Weights of a small GPT-style language model, trained from scratch on English Wikipedia.
Architecture: LayerNorm before each block, learned positions, tied embeddings.
Training: a variant of Muon for these matrices, 406M tokens, 6202 steps.
MLP neurons of a small language model. Each row is named by its layer, matrix (up: input weights) and neuron, and shows model dimensions 16-143. Each number is 128 + 24 x the weight over its row's rms, rounded and kept within 0 to 255. Numbers have three digits each.
After each neuron's rows, "fires in" lists the words (lower case) most often at its 100 highest values on Wikipedia text that the model never trained on. A number after a token or word is its count.

L2.up659:112126108118141116145092113175095092132140146124179160118172119111132121082136110147040118125089161123137138127105122106138180106156147136098158151129123134149132130135106149128150116104121109122169143056135124130123153085133147143123127125106135128112156104116138111130126150111152117132117101181164116108094102111113126146117118146128072141135137117132146175121148162125143132102128
fires in: "more" 22, "began" 15, "people" 12, "goal" 6, "very" 5

L4.up588:129145127119150140128132117155125106107166158090152131148154145142104174124106110124111133091174153124153144128124126113103155148125117115167115153124140120094116119093146149151150080127171118153120128089158143145093144166151119113106148149197149125137150133153103092129110160121103117110091063126165154139133136137123123125124139117084089148137124089148137129129114113099130093089129
fires in: "a" 15, "played" 11, "served" 10, "for" 7, "aged" 7

L2.up566:154130097125120091140133123110148117126168114098118145157105067176133174154119147159108126146150166132103123176154107155107105129159150096105134137149159143183089128108150178081110092179167150152104105127133121161157141137160172078120129136121137135137187182131089135126115170130109119116124132094086134146139136064117132103124144127094144121126159093136120146117186123146140122124130
fires in: "stadium" 20, "same" 13, "final" 12, "announced" 6

L11.up888:138070169135089135103137152134136147158104151090162134139119128131159135095137145098081112101100096128134149112171129122128110124161119119120149129153155126122139129152161114100111137107089139128130108147139124124119116137144150036120155136138098117170148097129120122114097117113129137164111095107129135113120157129113139080152107138135118108156130143113112134145183142136148095179094
fires in: "who" 34, "that" 14, "which" 9, "then" 5, "whose" 4, "thus" 4

L9.up486:177129135090106132142103183157134117091102172105117147157142130119147106098136130093126140132119158126118111132148142122096097126148140098133129120086158124136102152100141157123156133136096144101112124115130141112122124161140107094145154143083155094129135117161101113150150106072123096103109134128084141151093073138163156136123131126101144103100152125131146151088144126174099080118126
fires in: "to" 56, "joined" 9, "would" 7

L2.up328:132139144164152180125115126140064133094136092169128127104143105132168124137112134145107121136107154148099141145084116099113172148120115145132108152057131109150135126142091095172148105155153133149150078133133084117111080119107204138156091104152100165092104131132115109117158122126110124139151130145146113101102134152058136122121136128109092148158129124121108146103102119142082160144102
fires in: "and" 73, "or" 15

L4.up254:106176141129096126097112144137158108135088125129066148117123111126145155134146140098130138122101112105139073137146121101110150106146119128090102097142104104110098122120156144125069156106136163166143132136131169163134112116147122128136132132135130158128114119092142153126168156144091121102136105165111127103121139129107150156126114143119143108134152101098134115132153164129115135155172
fires in: "of" 31, "one" 9, "young" 6, "youth" 5, "adventure" 5, "futures" 4

L12.up704:155129083120135136140121111142125184091120138136130118148062093152122139132127167158171093100130090094100107100132132150130120139149114154089162167083157091150104115115109090122104134111148130142131122129150095173089095097160115112173112181107127173145175119148102124098140101121124127158104108114142147137113119136121133180132116153131133152133097163139134107104092124132116112100122
fires in: "was" 70, "is" 7, "were" 4, "been" 4

L2.up824:171090121148155166101141136149126134100136176126160150147146114118182154113084135146147152066120111135094129140121161136147147065121111165139137102126118149122148081105115113139127120105095148116083148136130137123118168125129104126119155138123084129122132127122152179131145116109137105112121135115140114125123146148132145117098127143110141133143137120099101163138053165135092120146091
fires in: "has" 16, "population" 8, "have" 8, "set" 8, "scored" 6, "age" 5

L2.up895:188139140114137177131104112076138155085127160105122100134165084133138120119121099132103144146125135124111129082112126098124121164120105193131141130105106117135089167146111137122167133091145137121144152135119135128143122110131149101114128120145170121137096151081148114133084183098124132134113131119133142136116104094116109122152142113107154136141123098135150102163152147130151154146122
fires in: "from" 46, "at" 6, "daughter" 4

L10.up39:127160113127145154048094133132137106144151124116120119107118151149124171167127131121158078137132154141148112121105158125096133106151123116131129125129151130119115160097109128112113100103148131137144128090113107150098138148150128103112134100143145130177130107116147125114114126185127119142177140170104107085144116108130082147133153134139140090145104123134124135142167067188084116158122
fires in: "of" 53, "named" 4

L2.up189:172135136083137102149135119103095125083173157137147135111100113147128116112125091117114098093112087122109124126115124112098091168135133117097126092098131133129153146116145131129150171095142109177091147153131121137088079150156111210127117141123122149165112126130130136139133156144153161137117147148104162101108132138105177123123096125119145099085158104101132116140113121166118165130079
fires in: "played" 15, "named" 13, "take" 8, "set" 7, "play" 6, "takes" 5

L2.up448:120092158088133113138146105125163114115126133149103143129121128137158131134113081125146156099126116096172079115122152123096135124162120096115126096123127138175133152148109117116089158154142132078144103131143096110101102122098153179078156150085125155088153119152124150144128110117101149116104160144113106112083115151166143127137141163116164110124116090123177158153166096103114127099094
fires in: "until" 15, "to" 12, "in" 9, "century" 7, "election" 6, "period" 5

L9.up871:106107130116104127119110096075182090116125139094106122145025175075129139149090181114135125145131134138128111121106122116136088113182164138124128147134117109125157145148146114112129112142141115157128130110138118089100152147141107119143151138128120130115154152086126120123095113130097125118112153089120127146144126154135148124125122153103139132092139100134123128154127151071121111106158
fires in: "and" 83

L2.up90:100072142126138148111190100128130110106120110147130106115101100136181134135077145155138162150175169135141096137147119145107113095120112132097150133136131137106156106133126123140156130117131079132106140112142152138170111128134145128117121093171106081101139145164118155093114091176133101127083167151114126168113166133134084139090141118141142175124090108085134116114063106154122137141084
fires in: "only" 29, "records" 15, "record" 11, "recorded" 8

L12.up424:124128122148185124137093081111159124112202167104112143150114125153142134097129141081132065125147133128096147145145130157172106169091093157101133090141150188135104131136088133144165110104112157134153138103150142111134132141121130130098105146104127128106141090123114132093126107136122144119151148106140128120133143111095116144131120113120130131187122081164106144156166099127133127124153
fires in: "at" 64

L3.up782:104077135161134112115172132129154108112153195104099120153088161154097116160096106129132148174109098158098118123128133107084101147071099165140130112150159141139128137120179145149121122129143176118156116147132119137118182113182153094086140116126131155127176153154112129125160113126135115142117093114131109144168163162136118137134095140131129098128161122146118126125130117126097121120102
fires in: "a" 18, "an" 9, "english" 9, "of" 5, "egypt" 5, "ref" 4

L7.up821:120126138147122134158076165147118152150138103124141128143165088130129160144141103157101112163107117142174136104124159125167123149091098110090119113077116122137149116145134110143179151130138083110160134095112092109108162078148092138110152194136127123128184076114122148150130102121151089152151127128129133125153137133135128157139119145139053156106160143100119107096147124125110118113138
fires in: "more" 14, "into" 12, "out" 9, "least" 5, "both" 5, "most" 5

L4.up505:097100130138143144151155129134137120104159122088134127156096122078105125140095109074145139167127109155142108149123168136100138140136133113124107147115148107090113123113119160107177155127120140099131135125171115089118169100104065127115146115133144124116107158120164102128114097149097081166154126140107101120118152110119121172144109162132118134108095118129110133117126117118101132154115
fires in: "a" 44, "average" 9

L9.up129:160119116143119183111117104142155107133153142111124109121120130095129116118152142119155103146123142144172100145153079072171169060151171144084157129159157138127078103142071137119120120142129154130166091124158163144117160120137145132097146130124078140123138162115130092139128131133115139110100082106101135148124079131156160130138111126129153129114107128136120129136157121107085115126124
fires in: "by" 32, "in" 16, "of" 8, "near" 7, "with" 5

L9.up461:138114108158142135150151128132089084111174114100101112148124141107134128124107135136110082160142150106134129145158104120135116119122125162128122122152133121142106109133105112110131098163083113141167115154116122135100159092132115149085122122102139100108112146146108129161109143148126119136135148125164138099123141113114118132187125148115082140147126152190148156089143148118120135175136
fires in: "with" 35, "in" 29, "gas" 8, "without" 4

L12.up109:091136120135131101110129128124078120146122121111102117138139113172167120073161130133148129137141076120136110130140147143158092105113116158141172124167108103107139126137070138145160101122096117123107110160132086142100133113134158089172117121141084098150143173106106123141143128113114152100145159174144129077140117105126205141102135114115100115123163167142156126152137137103130102121123
fires in: "has" 13, "had" 11, "includes" 8, "included" 7, "include" 6, "have" 6

L2.up304:179103141108139121099117177137142110082121135101152146118117112109116143126128104133096098183106127127155123130129117152124114174153168115119123110103041133136134148143168120115135128160129119130098125145076114068125163104170151115097138105164136121096084116120120142138140186157134130072152152159167097150105170081090123176129141146115130140127122103110130176140131141168122156095119
fires in: "one" 17, "each" 15, "that" 13, "this" 10, "it" 8

L11.up342:128115117148092117114111140132161160123135121098136129107084059138142170121144150108093137177103110098083147101122090138127143066131148130107115120144131124120114100148133155137136151133151070115156134129121138104134135153185133128114124150087118119145169137115126107163143146083141115159108120079096140134104120151136157113149138128103087092111159149111175141108122115160141116102153
fires in: "which" 24, "to" 15, "italy" 8, "could" 5

L3.up628:112113143123126151101127146137121145088121167135137103131148084070168117126157106087125144166121158103165120132102142172124095133121145124124146061068116132141130143163152114130123182121113109105123128130112119126130150166136110129108126064119129139146125119125160134129126145135137140070167143140075083113096149094146099140102160145086133135159104148124122154180163120136098108122121
fires in: "of" 43, "physical" 5, "master" 4, "pm" 4

L11.up165:079137152158132130153118128153126120112098137107113138153121163141167118100144164140071129124131117090136081130132170155146109110127171137080161148121136091126133117127153165108149116132116081135113107158115117102120145119107162098150137126101095104136117096126086102132172101114126123159126161128133159134130140090147143137147145149116110110112134093139156129152146102130113165130139
fires in: "to" 58, "together" 4, "not" 4, "also" 4

L7.up732:139102092107097179120142140147133177103150138165112135117134137145089110135144115098143106146130136120132149110177130112141170117184154127092113093125090131163152118116139109124160123115105100137133127165144128108166152130110164134129133104077073142106138096113159111161136098143130117136100113125187081160157144097118114150155156114084114158123117160107132157103151137127108144159162
fires in: "and" 18, "has" 10, "have" 9, "of" 9, "each" 6

L12.up441:142166141119121142098143129132133134095094140121143110133106121136184110110116159140153133099117118100099150134133161097125098154116130140127112110126114097140100201117083080150172115143113124118109154166129125122126147134129186107086141092141159112117137124153154097170152081109149104145125116134105151145109162137092159143105107130096107145096161146135152116127129117119172111085150
fires in: "the" 76, "they" 10

L12.up80:113071124132111101114116167171121120142112116147141133146100134119156162117142155143114130129127110132132144106125203068131116178126122126133113087123151153155078147191116124150128122130122146165122120126123077128117111122146134119129148132147152159182080147128109112145108145154128151106143142112138124171108120122161145185118081147101102108124122114134090170148140144092130132170113
fires in: "for" 48, "after" 9, "yards" 4

L2.up82:100114140127170131119107137137098098145193130130128168136151161159132167087106136108138116122133136119109147132148114116118101132097106123118115097170170126137139158114124149132122124106092129135177149123091111078157142108121125145136091119174157092113138132139144083158142138186144130120135127127134099169101100118106103103143094091200100151138142103141167097105125128141106167138154
fires in: "over" 31, "out" 18, "than" 12, "up" 9, "overall" 5

L12.up628:149115133155187134121177145149122136123109117087125116137101111119119114106138146097130134123137128132127083125138152124181118119128110186137151152136133155112111090129087132106132102131134143137107109116156103120169130121152149136109139091163111149141134133116087073130137126076059153132175071159135082149112096131152122143146136156133118112118142108166138149108090152100148104112129
fires in: "a" 72

L11.up66:164133115133096128119130121126146140147081138096123133146089117140123132131131123151118140099149146161135120113132113168119156158126106135102111115118150157085128184124112125096093102110072135156106113145127092087183147141086147134129117128132173150127136126141153144136119101116171141102105114110123109165133110108123104120109116175053157152105100156132151136106148154120136121135135
fires in: "the" 45, "at" 10, "then" 8, "they" 4, "his" 4

L12.up76:119120107131119170124126144128123146139082123138054193122146086134121138127118117166134131163063056092081130112176155128143149161111130143175126138148098136123116108125146130119126127122137112114096123111105052123128124127160149126130121153118069119137099105136139114151118132103135109116136139139140119132124136118107135131181117155123113112151164147165116093150087107140130138115115
fires in: "is" 49, "was" 22, "to" 7, "still" 5

L2.up714:143152123122126111143111077171123140113135115114135102125090127115168134114122146138122175141107114082108117165095131157107097115129143079158125155116137104147082121144149118144143097090114119120140135137112091107141134106167123130132113092113190108126168139104104093142174137125114116180101167156137112168142118130124133155105162133077138095132118166108144105129144112111100124156118
fires in: "can" 30, "to" 17, "would" 16, "could" 13, "may" 5

L11.up878:123137104130145180147106160136104143176122159112100137154131136095124140105126153159168088164140096153107115141149142098161083089148106135149145178147136156179118108142130123125099116123127131219136153127125141152101110154136132106151121135159109135117160124131137143146165086193100083161129135188129108116139135111096117120146142099145121137124133135097103110067081120141132125131159
fires in: "was" 49, "is" 10, "s" 4

L3.up476:167108093178123181098089134095116071144096167126147143116116103081181146129178148097109127106153121127133122161184123118111174144180139099079119085127126119098135122094099095117110145098158183153122138115093111145113144130115158147114144139117083176172098154158161145087161120095175122127148136176104143139101083089104116145160113142131152165082111127151106092095151128142139128104126
fires in: "for" 83

L12.up0:116108122143147153122150159151087118159089092116115113121145133165150119115131157147117077117146149192131118105141070143102124188116101169123124149106122113155112140100126114164148105111099141141134084073166133085138109115140162144112139120137093116154136081158136143092124137146126144159140112141098161107142134134106154120139141135151150134129101095127135136064150139140143137101151
fires in: "the" 26, "her" 15, "s" 8, "japanese" 8, "million" 6, "a" 6

L12.up792:131096099114165116159150134139140144165120096120134154116127177136088126115087110110160131121116138149140141125102128124133112101153097204080154118124114138099154149154162149169102141096109111149128135146093136146135126133142154121173099146131103103139142131163114082159171100133155100126116114126130130112190148170135167147157127150161132122110189100112136122114151108129138164110102
fires in: "is" 24, "are" 14, "been" 8, "were" 8

L3.up538:111122127122101185102156138149124095069135166107098129129104111124134097119068118133156108161126107132138077148097167141130133126090148099137104141118150115106113148126113097108135126131108137139146128137151137093126158095120098116130147098140148109156092127095095134157130144124114121127147144184105132130165128058115111125114105128084098097124109098120117142170105098098134148131125
fires in: "a" 68, "the" 5

L7.up830:175136183111138149095124158090093107108110157169134145165099167107083168137157096127157120156102136116140154120163141127157115111176138121111150145143124145135140137141137116141120137118108116120115144139097085139149126138164135100116094145089138146133127099168124134156105129133048104127110118145114125155067159102154110129121095091085104138124126149086146137103113123142121100105139
fires in: "and" 82, "that" 8

L4.up858:123149133147127165165145155116140105143112111146127107135093155153102158112114117091139106156111094146131160139096114161135172105139145149112105143103048092168096141159148126175135113130095116145143130153172141174137124137148145144107134108119120133141151172148106104118093101126108153158168103140131154154145152143137140145148123116078107107157174143115096134115090143127123114133132
fires in: "and" 81, "29" 4

L10.up125:108146152141105082127130170113115095113132131142124139100185136137099133118081119167156128177098160129104146110119166179113127142127078164107134080159133151130132156126132079128139120130132150099116093140110134133166191145121111102143139116133106143099177107120130144133100145102118152152102114115153112148137120091118148128132140106114175097167116122143139149137098131102132103110143
fires in: "an" 63, "any" 4

L3.up195:123124141138092141109139151123107132101115109132126124161128096135097123087108083108152083149118088139147140118176100122110139186124161130109153093109140135185056155167111135115101129105128102153152112096136134159137102135149132113163160122157137136125112142157117122111113123128131156170135137114129135139156135124126174167149128112107104149145102115094119165140162102089128116131125
fires in: "after" 32, "his" 18, "before" 9, "society" 4

L2.up43:120096123112098161150141102124097130102128099095126110178111103136143108092134123163149119193139155124091136131139127124111165152147163151114124099118102129125104098163125141136107097139104112158164144109116128127081147101154104131074121164120114108146145144129133125078100121106131124135098149132105126141103139120115127087126122118075141144160130141099132154154163126081143134096113
fires in: "such" 28, "following" 11, "that" 11, "same" 9, "this" 6, "announced" 5

L2.up780:148083137140117081099093161134135122088102123161151132091138120150144192057142145093160145147153119124126091156136158105096137106165146140138102128123159165124130122123146116142156113129124092085141101159081132150082143097140086163104120115137150113151093133154117145135152101154104100169162142104079114119137157139104142136134083109114136148072114156131109148114145094107145108124108
fires in: "of" 40, "for" 5, "justice" 5, "1st" 5, "reform" 4

L12.up650:103124095137113166139154119172154130160124176110078126105075124140139102120169130101115142125150163131136107125122135099104139151158147104151128099137138146175109116128142106111125148118117114154119142140128114096121135146135119106158102153116103145173160166107121149106169107109121132140146118157168102128148083149124162105123119155136128085077073141132122110105148092123083136143210
fires in: "to" 66, "not" 11

L2.up536:142087160097154135136131155170178130096130139158130128117100142126096080152163166144101153090114144091143105134153135141123104127116111087129141105139175170135115143145123134130171184140101157141090118090108096090111164126130136153184131077143134131101122135142123125100107130123104111136132136146107138161165151141140129140163115098172091116108087112105157104105140113121133095123142
fires in: "not" 38, "than" 8, "notes" 6, "noted" 4, "just" 4, "can" 4

L2.up36:130117155182096098113143145138099143107127106104088152119151140145127148102110109106129129117151138083123111166125132108126095136133107106143095079075105105143159120141146126087145136100105154118093163154112129119121113153135166104171164152174091162105092087096139124127123126126107131105137129134142106159113134146125150087178104147126087108161079111188129174097129113120088144140107
fires in: "and" 55, "or" 19

L7.up264:122184163119134177131070149124154128124143161107127154129186123106126128139091119171131077162116123139113113110105119165125106107123125133113151097134117149129139136132134131137105144092119124104124099090151138126113155086119123113109158111108126159153124180115104089139142166114110147094134151142136125167109121163143107125110106098094128141128169122186111099151128113147159159100181
fires in: "of" 70, "no" 6, "from" 6, "a" 4

L3.up473:136110139164155145151144109082172122113092083090130150147133123130145136166120129165118103108111141148128127142080177120096135133148146093105162161109133121167101140123155154103125146094129133159123121110122133157104106126161130118172124152118146165143127104134093128135155100136113107179141134144142110161119139136091110104153118156103130149125088137150115156157103117120112131135105
fires in: "not" 34, "be" 19, "to" 9, "notes" 6

L11.up644:146147157122133122142123168118097146139101104126112155107147124150118105102079114160126139139098124106120173126129165089133113124186152107140170133103159136136158116094110148152104185132079129129128102117116100127119115093103115140135127115105107124172134147151088153146137081140128128100104139126133184129146148116095172156155129120083107097073142126133167116125117112134102093098134
fires in: "can" 25, "could" 15, "to" 11, "may" 10, "would" 10

L10.up262:156134104133123130105137103101100142107088143141128098128153131167094121108109101118120136151115145097144129079115129170079097168160137146106149124084128182127161135108135134118155133108129156122102106143184141138161140112143090078139163147159134133170125119131140135088118147105160135136112101169157125163135148132113136116145148158117127106116105125176140137156095143128102104138089
fires in: "an" 56

L9.up185:095132156108138144123142105154158129154094085115094138134187174118156161139104136102150146131083106136121137100140117147122130113094128135180076119091120162125092170140107123143112045168116101112181132151111159165139147080091102140134135116113154149170109104085124117101161111123117119107142147130095108132133150147118148106146114160140112132114110140137157125107132098103114126107133
fires in: "a" 43, "an" 14, "across" 5

L9.up11:094095089141137156132128127171134114111116124112125100102134141126146123114120157161115080109117089159088119088144142131126090123118120116109139128103145152102156152138140168150155149105091127122127154131142161095133106147150152129149111132127152125170145121141144109094131124140117138141137091140131086124136122120082100108170139089138142154127097136084094129158102062180167131098155
fires in: "the" 33, "at" 21, "atlas" 5, "athens" 4, "attack" 4

L10.up482:118109156143121110136104151118105136127142113123139133094142111161112175141087165112134103153115118107104128121173113139092120133116104122090095122107154129166124113122092106095132148158081135108086199163085115154162122124080148136128125096099132155100134105118174087105139110086156124140135102130129111141130149157130103123129184123087123139119143149113158124096115135118151098133174
fires in: "the" 19, "an" 14, "a" 14, "youtube" 5, "behind" 4

L3.up729:104092113093154164089113108103142168133146113147106136121099122115127173092136137107121115168130119124143163103117124138121126129112157133131160137158104122099094113089062129127111138134103157132153171129109100143115126103138147139119101060114149128133139098151116137172129155151090124176148128149146098108147146102145119126119148099143118155112122137124102125168109138110133180119128
fires in: "his" 25, "1" 10, "her" 8, "the" 4, "him" 4, "that" 4

L2.up139:078167111106137179122113073121111127171163111144141138106149104143127138175133140139153106105141121126146114113122105163133161116144137115124134115082164141172088102143088156115158119135188054108175115118103128136125152128111172120133086158092132142165158112102134106115132107116120070141141139123167120120149124131148115158148117116099159082145127117097097093076118154140111166126131
fires in: "on" 17, "is" 9, "in" 9, "was" 8, "are" 7

L11.up592:100125158132140132129119119116122141114125166134123162089092092112075168104109117124147087122121124113094112137169115110133108116164106111146118142111155150108131148121147142085113150098120122158133137176137136082167104138135165136152125152056107154158128132121115089137098124162158126132162102144127063130090142118152142161141080169167146128112138143131131150102105138131082096116141
fires in: "he" 33, "of" 10, "has" 9, "she" 9, "t" 6

L2.up129:143147137120086111137129136157116091132113167129134134145113091127152140106111142110118109117109123117158149129178146117134100127145096099114133124124123158139114132108121160130130102134147157086138140105133099160120192129119081111109141090070093107118125155179128128119110116120100121149123173134094170143150123125105111147141123145118128120160146085125148115170170093119115153187123
fires in: "to" 85

L3.up492:104145117147124154101107105127116097142103114140133169122147169105159128148124129142121114119156160138146100129114121123089115113137146157113135121089098144098113160048140142089139158144133121107106130096083125139114145109126141144115108116114124121142143195146147135129163067142183126133120167178103143112102150131159082110150090105118152171125137120131145099165131156144144160109106
fires in: "on" 47, "for" 9, "under" 4, "in" 4

L12.up749:123130077140111101098125112124120118111123113127127131149125140100117096093119132123115081135137048138139126140142117123136143149112101135126122102159139143170154108108100150118176151172116108158134118137098112133119161138113162094147179123144112102112124165142142128106111095163160159101110123100155168098076145103108196136110089084108140131151169078080147122117156137152123133145180
fires in: "had" 31, "has" 7, "we" 5, "have" 4, "who" 4

L10.up875:151145114153133137123119121100131126135060142114102148139149167144149157126144089157116134137147122120123168120179123088166115126131131135129158090237136137160095073137142127120123121125113149119141159159137118155174128141131184117131134134079091183108122120139110111108121164134113126100113143111156098166147159113142084151128082134113093146125103121153113124153148129110094139141144
fires in: "on" 25, "after" 23, "until" 16, "of" 12, "since" 6, "one" 5

L12.up607:144106120140139119157120100142128102130112160108158149161134170134162145104127114136121137146150140108096126117119113137163156140128145133161163139129112125119131156102158121121140135107112113179079142136119104170134144111150144109094113103163133136106174116139163148093120117097139124099104131110115129112128146095160159099185103129166140132173075160130136177083165156133067160128112
fires in: "who" 23, "he" 19, "produced" 10, "also" 9, "then" 5, "has" 4

L12.up623:142130105116152106103118123141125167176114145133128138135155117138118120104127099099105109140119125141113172089116101106165114149182117140107132128127128183118127133094118156174154184128144138133100138141119134092161155137113087123119154119105047122102162133113085134121099123099167155115108146132157173192151124149107103119143144146111113130138119154110143147111087154113081117138120
fires in: "an" 48, "any" 6, "angeles" 4

L12.up728:105115123119166146172136103189107175119144134125139139131135145134108117117110116090129164120128112155118116103153161097162127132096132127197123101132160144143169111142091129128148092143096135086104124146134133102086167128090161127077128075158110152127158092125116108121088122112130121123115086157118096119164104164145107110146135129105113137138170106132126113097168096127130128104167
fires in: "a" 72, "actor" 6, "academic" 4

L4.up652:126113120129148124107154158154087122132144144173150093155081161122161114153168139144080131150124075166112113180157145085099147111120139074095132130068107132124132120093125168116136116136119137118139112082154171140131099114128122075086166119104104157153157144134122127136135119107135134134153122138140139125138142133127147125114136106145119155178116140108127143141097140148139144117129
fires in: "and" 52, "died" 8, "gain" 4

L7.up555:148172146106117151109132134100131136139124143109158134092099123139100117146106136102124119141135138112124085159127098157120155122160098166091124151165121109117148055112129126104134126134134150134135140090195113162151155129138139166116124130055118111094165155148114124170100116125120142093080140110134133128138131139146109121115173118109132098142141149080094085175142112136105095146142
fires in: "known" 13, "in" 13, "including" 9, "to" 9, "with" 9, "and" 7

L2.up575:115127150095130133149098151121116136123115151117094123145107141144148166141147118129095103145088124127148117123153176113118146124121205128104113115124117117160114149116145125121097131134144111122130134124140152147100128119127141147072104106103078120095117116097170096159149130131136088105136157165090135147124120139072104192092171122135126124126135124119196109137149121127102172120108
fires in: "and" 29, "of" 21, "were" 7, "code" 4, "region" 4

L2.up499:119080131152116118159098129117146106123121144164174146133100158140127093077110151136116105127133129131176110157174133148114167128103130127131104120139082138113141153119131170137161104114119118116159133133170164204153091109111144137122117163103133142120125156154108078131138142114135114098147076141156139138141151125103139107151138120146096128110074114113153158115160100123127137082089
fires in: "and" 47, "while" 17, "by" 9, "sometimes" 4

L11.up563:143129126088131149133133087135134102102137138154115135112094123134098122124129115118116080115152163098105129104153160163105108123117151148132158083070195115173186119123152202101138130129124179158127183136094135110103138145138144127125114132093075113178191138085130137136122090134098091157097163133124125165103138139133143158133155141139105158097124139199143135167134121103139111095108
fires in: "can" 17, "not" 12, "to" 9, "also" 7, "may" 7, "kyrgyzstan" 4

L3.up294:132090124111148147151139098121059106144140161144115104134111136098156131178136105169153103091119139106109093171134090117147136149120124130108163134119132096133102142118135138110119125123140125151163151155112115131112151122142092116103131094139113158178146076130096111140125128095070174140117109114132131092183134144119148135121116153103057065134151151116188120149105140155155090098162
fires in: "is" 25, "the" 18, "was" 12, "his" 10, "national" 5, "friendly" 5

L2.up430:129114143116113128135120091161086114168134089143123145121121149153085107173148141108134129151115138134181135176154150140132126115086140089137159114114101117130119144115133162138164133097125132089125150148105132160138107113135099098108116153127094095140110086152129133137123108068129109151123109130122145099146134128114135162141106095133111108144147161114145145112142115109143210151130
fires in: "all" 12, "both" 10, "yes" 9, "also" 9, "i" 7, "most" 4

L11.up481:126113090110153128122126106127126121111131098147127126130125134134160111125120123131142090089154103116112094119165148171103117137155131115117128135137129131158120078127148132123134110095143128138117176126178063143123130074119154194101131133185074109117125077104094127104112132091135142090156142145138139089130159139151167130126167134121141153147132108152138190119134164114106140093109
fires in: "his" 16, "s" 12, "her" 10, "these" 8, "a" 8, "their" 6

L10.up54:158105136117150145155101158163167116126146125103158107173084112154120134160132168102143114112163121129134110126127134106137146147085134163103133140127128133140148152140109123150110106098110112125175136143098126116107133150146125114078187120154105113156115154163109159090095150100114101098084106177159087099094131102102126138161156140104136160131148125160131148114142132099124159092149
fires in: "s" 31, "and" 23, "a" 10, "his" 7, "the" 5

L3.up493:132126161112137150095096142115107115155158129091118131144107122119123157114175120091099121108085123163143145084107110146104179131140155144129069104133109153146107129108162132141106106157100108117117120113091103108138097129140117140101118153151089174167144156140141097166141095129113177125160156129129093110099094132116087158114138181123151108138108144119149159155130159156108158120159
fires in: "of" 80

L9.up189:114111144142110163160124177120093113124124125131109130111103132129137157134134104171127122123116106158132135137137104140089141139135145173135096073155146186105146092127106117101125103104141134124154079110100123109074171100179096145140089088146131082163124111124121172141140130102145133115162127154163138138125125144096093170096095150131157111162124141185161126151152154125154108139115
fires in: "of" 26, "1" 23, "120" 6, "1st" 4

L9.up818:096115118183128158134129101127105133101100163131128126101138117088118150142111138142082163114154071159133141128132136107126111156109113132135111133151118109151111138105141101135161090115140118144120121154098131107148150118121132109123136178165103133171172071148129168163110118117150140133150138149131078111096138107072120090165153125127132120141142100103133157151112096131148140113169
fires in: "the" 28, "s" 7, "it" 5, "me" 5, "to" 5, "of" 5

L7.up406:151121124112143131114171103134151160119130107132124108117124120110109185142145083128178126157139085113131123122129145155137147119132112140112121137125124126148154145104086140090117107103099134110128151150125139164112109141144146130071117100148098132124180087128145146150139151126149153154079108123129161132141124098106143140106130091105138141119065163116121195114122124120114125094109
fires in: "it" 19, "this" 15, "his" 10, "mitsui" 7, "s" 5

L10.up389:113106105160144115142116155091145124163151130127149172115129108154122109143117114090123100124162122117137107126150110100142114154178129076122072123119120152169131124151117105107144137116125096142101139117113090138155162114068133174123086167115107148077107085157134143116104158103113125089131160107199121093095122110112105126175104153088121113131143102152164160102178135099102167158174
fires in: "in" 72, "with" 5

L12.up346:122116080180115185097117115116168120155170140148089105133109149157124116152152130117164072129143102114145136131119153094143120102124093102119156093171142170121136115158088098110129139155093180119144172117126094143131154127155129101173123108153158103145100137141158094105113133132121082119150114123133088119147104083086127131145102104142170138113158145153155123136141121111126102155137
fires in: "at" 69, "attached" 5